python train.py --hidden_size=192 --num_attention_heads=6 --norm_eps=1e-06 --qk_norm=false --tie_word_embeddings=true --parallel_block=false --init_std_qkv=0.0431 --optimizer="adam_hyperball" --weight_decay=0.0 --lr_head=0.0068 --max_grad_norm=0.5 --decay_fraction=1.0 --decay_shape="linear" --z_loss=1e-05 --max_steps=3834
MLP neurons of a small language model. Each row is named by its layer, matrix (up: input weights) and neuron, and shows model dimensions 16-143. Each number is 500 + 50 x the weight over its row's rms, rounded and kept within 0 to 999. Numbers have three digits each.
After each neuron's rows, "fires after" lists the tokens most often just before its 100 highest values on Wikipedia text that the model never trained on.

L9.up590:522558480482445571497569489522515512419447510450474526533540483522525469499564494527488398465422439562445472433532460555503399559475483511459508598517507507468449427416438345488475417503493458449554454427483513515511544445573522515548410413461419523503495574512601504481418472585494573562529540486495593513550511580480487517468397491612477539572474527428439410521468459460434446462494
fires after: " the", " w", " R", " h", " The", " J"

L3.up131:522497438505403445532507468518677530493566471492597513533481509487556454432549441400463552444438447455444446468432564451483486598545457450501575543538521524514445451432478430574484552380461535546507424421469480565509506415471473575567508493551539453414419455556457471427539469443542519515534470567502578531546579538555534605456415489525545564567551477579497595559545499444471454499522
fires after: " l", " —;", " C", " f", ";", " pl"

L2.up359:546501538414495530547594465562424487545496520395480539516480456561503492470561526521414497515457510472614474542467508459401483425420588509522517503447565472572443472470496565536434679503446533462523455583521598509537541464468518584428452586491456495455448564454429466517560525548425452520481480460560467480427495495412540450479564596492494420561476570573592476465502514432501557445439
fires after: "|", " |", "-", " United", " the"

L6.up512:524403497490497546454497468443475571545524480558512538556523470490555499471596613513520555583490387555441507502516575470577501445509536497399512424500442465566533487575477422568475445533485536472554424498409586567589491492490516507491439574498384436423486417537506498396481512579592449487508516425482519471410483530433450548471494438464418474562532514474494580494484471436449489603391
fires after: " a", " the", " An", " The", " l", " A"

L2.up200:507453466527480420529524568493487561511463506490485565356517421501502451481505524553463461430477403471501422528556607501530536562440606462501495513512464533493509537445606460572445525418395579592488467538422518445523511409439492565511538512442480484458437486532487533466513453460513481465527509573584495493488456497633487477555477454495479562517593458516512567486460559524498517425538
fires after: " O", " f", " pl", " de", "O", " Mar"

L3.up746:492473544558525553437500536486464558493513465503488624516550458465490462465520426539549522503438470572438538462417528429611568426448510524387498433527496392557409407545487531626547458468473501508521491588448618474366475510466563492475457532424551498482501422529416502484610446466499552547464404525450536524463493497426515540469434563509537521555507479465536476513490512533552488544438
fires after: " the", "B", "'s", " a"

L3.up685:554440517433537571539420422550578547539446581391575497484583463546495471498479470430534419487519532429585458515479509558512465471510476519496486497503600508495532412537369479604367502466543596587514525455496447527527512551479506542534480463535398467462509526456476383494584512545469575520535474435596541569440504462414408484449491498495441441546577548545530417466516493389431494506534
fires after: "-", " d", " |"

L6.up754:503495590550541543454497568555457627519506508492500480452458467476568426639527510529433434473551474550435564463502557558582491527446510591423478476527555509456510495503561408638476487471455499469542508558518486511489462582481494445531418458501464425504416500505460476535633516547545512484507475518484533523458555490514542475436477464517461552552495559502611563445474564399473457544390
fires after: " the", " a", " his", " was", " her", "'s"

L4.up1:552452507593533505542557624527500455557578553468486486514529402466503560500479507514441471592476507502486509406547591458490484540466575470467526518501525461519480452515531519450490503538508534515529460461422546440548570448545534390543487497506482470531499505475480447496588478487545448548502563522454587518474507461413495451539442514558475596461529469469477564507457484429417486469420
fires after: " as", " r", " m", " (", " a", " s"

L3.up342:513427508542455530438676537486468401551475488481487555565461392463507461516436439539544456479438465511518496459430452449512518505436513416423484538484588503530492500525507426493397517524424503460553480592403543450544554472484426490432449451535570492550464518425558508542533473596488510470563508555515543480517574503438558609593451483510542525495575557530441483445510454508341434502562
fires after: " M", " m", " J", "R", " R", " K"

L6.up373:450556495607392487533542501495522518572487497530488505482488453476534510527531533528492377480542465491410453592482420444555402463556454495500495548590624450485566480472532472466512424462413538548480420516439560506510454532523494487589464523477442444544511529516420554468459445569509545546588445495565524507432533511453468555544563462508524422451471427472523462489464500432372465513505
fires after: " Ch", " w", " st", " Bl", " sh", " R"

L3.up333:415450518566447392477469501428447496537533513461415525455533391630550477563471451497549489523464513485476534489476520525556448579482428437519482461496539455551553457543435378534498509472595474487468425473482525611506518524488528540536481405448543443519375512535534476456500519468422503543466513471489466522532512602426458474477381472467568511619467476573474449579431491448406523446505
fires after: " ", ":", "A", " L", " B", " S"

L10.up476:437544537576462509518607471507559444567510457521460543506577416521505432467446486546484481538485417429518408559559463416511438492455403492489473587515519368484478500550456456433529444497550469508494478537518445580469526555527572378475507411403539461547526568524484430459503470495535515425501564465503576551542522485453482320533454456543479557475576436469561594517519543486467548456396
fires after: " m", " M", " R", " r", "\n\n", " s"

L4.up924:410547500634558504507521529428490511442543561454526441542555472525516464444602465525432494473488465581509527507548521524527529543487493547570484591437540439458466480512444515538430466505458528523513524544518440530488519517451521489479467419450502476496487495525427379468448512586489508464556531523410536508574477550479534397554472430522557494597498486448450606521441550481365467568470
fires after: " R", " C", " A", " B", " r"

L3.up82:452504434502418492555490407498440589543530599383549519535505494502541574487462500516469448514500452484475530508482547537505536502479533569531547493454516396510449428530527506616357540445507533538469557514490517482513502480431498517409473518506506528473487534438444417570581485402548374507440472547498527450554492476483496452518426581558442543637525594464454495428475498417480526561464
fires after: " |", " n", "|", " N", " J", "\n"

L2.up251:539547480546477389450524534469516547458507515530368410526496444517576548478527493517515496510458517514556533516510429542483478477488533468511426476552539471402535475415499541611499437504584414564476540526429499484605481492483451504476458494455540503462603500484503484567458444602452494578396548425514501477502591449557478612609466505419566530575539449430519543514423503411455469553538
fires after: "-", " H", " S", "S"

L6.up652:439489571569431564558416511508483556515443543548550498502553556539515489438601548587461460563467421505525505503466562491565411378402541435495418524551421496485442364493507496572440499526504503470582439563474552455496541598454555518418428467534520426523533524464487515553504522484570537431554449544446564495412442480511510541459516488506439500512552591504601461520452558444530431551473
fires after: " the", " a", " his", " ac"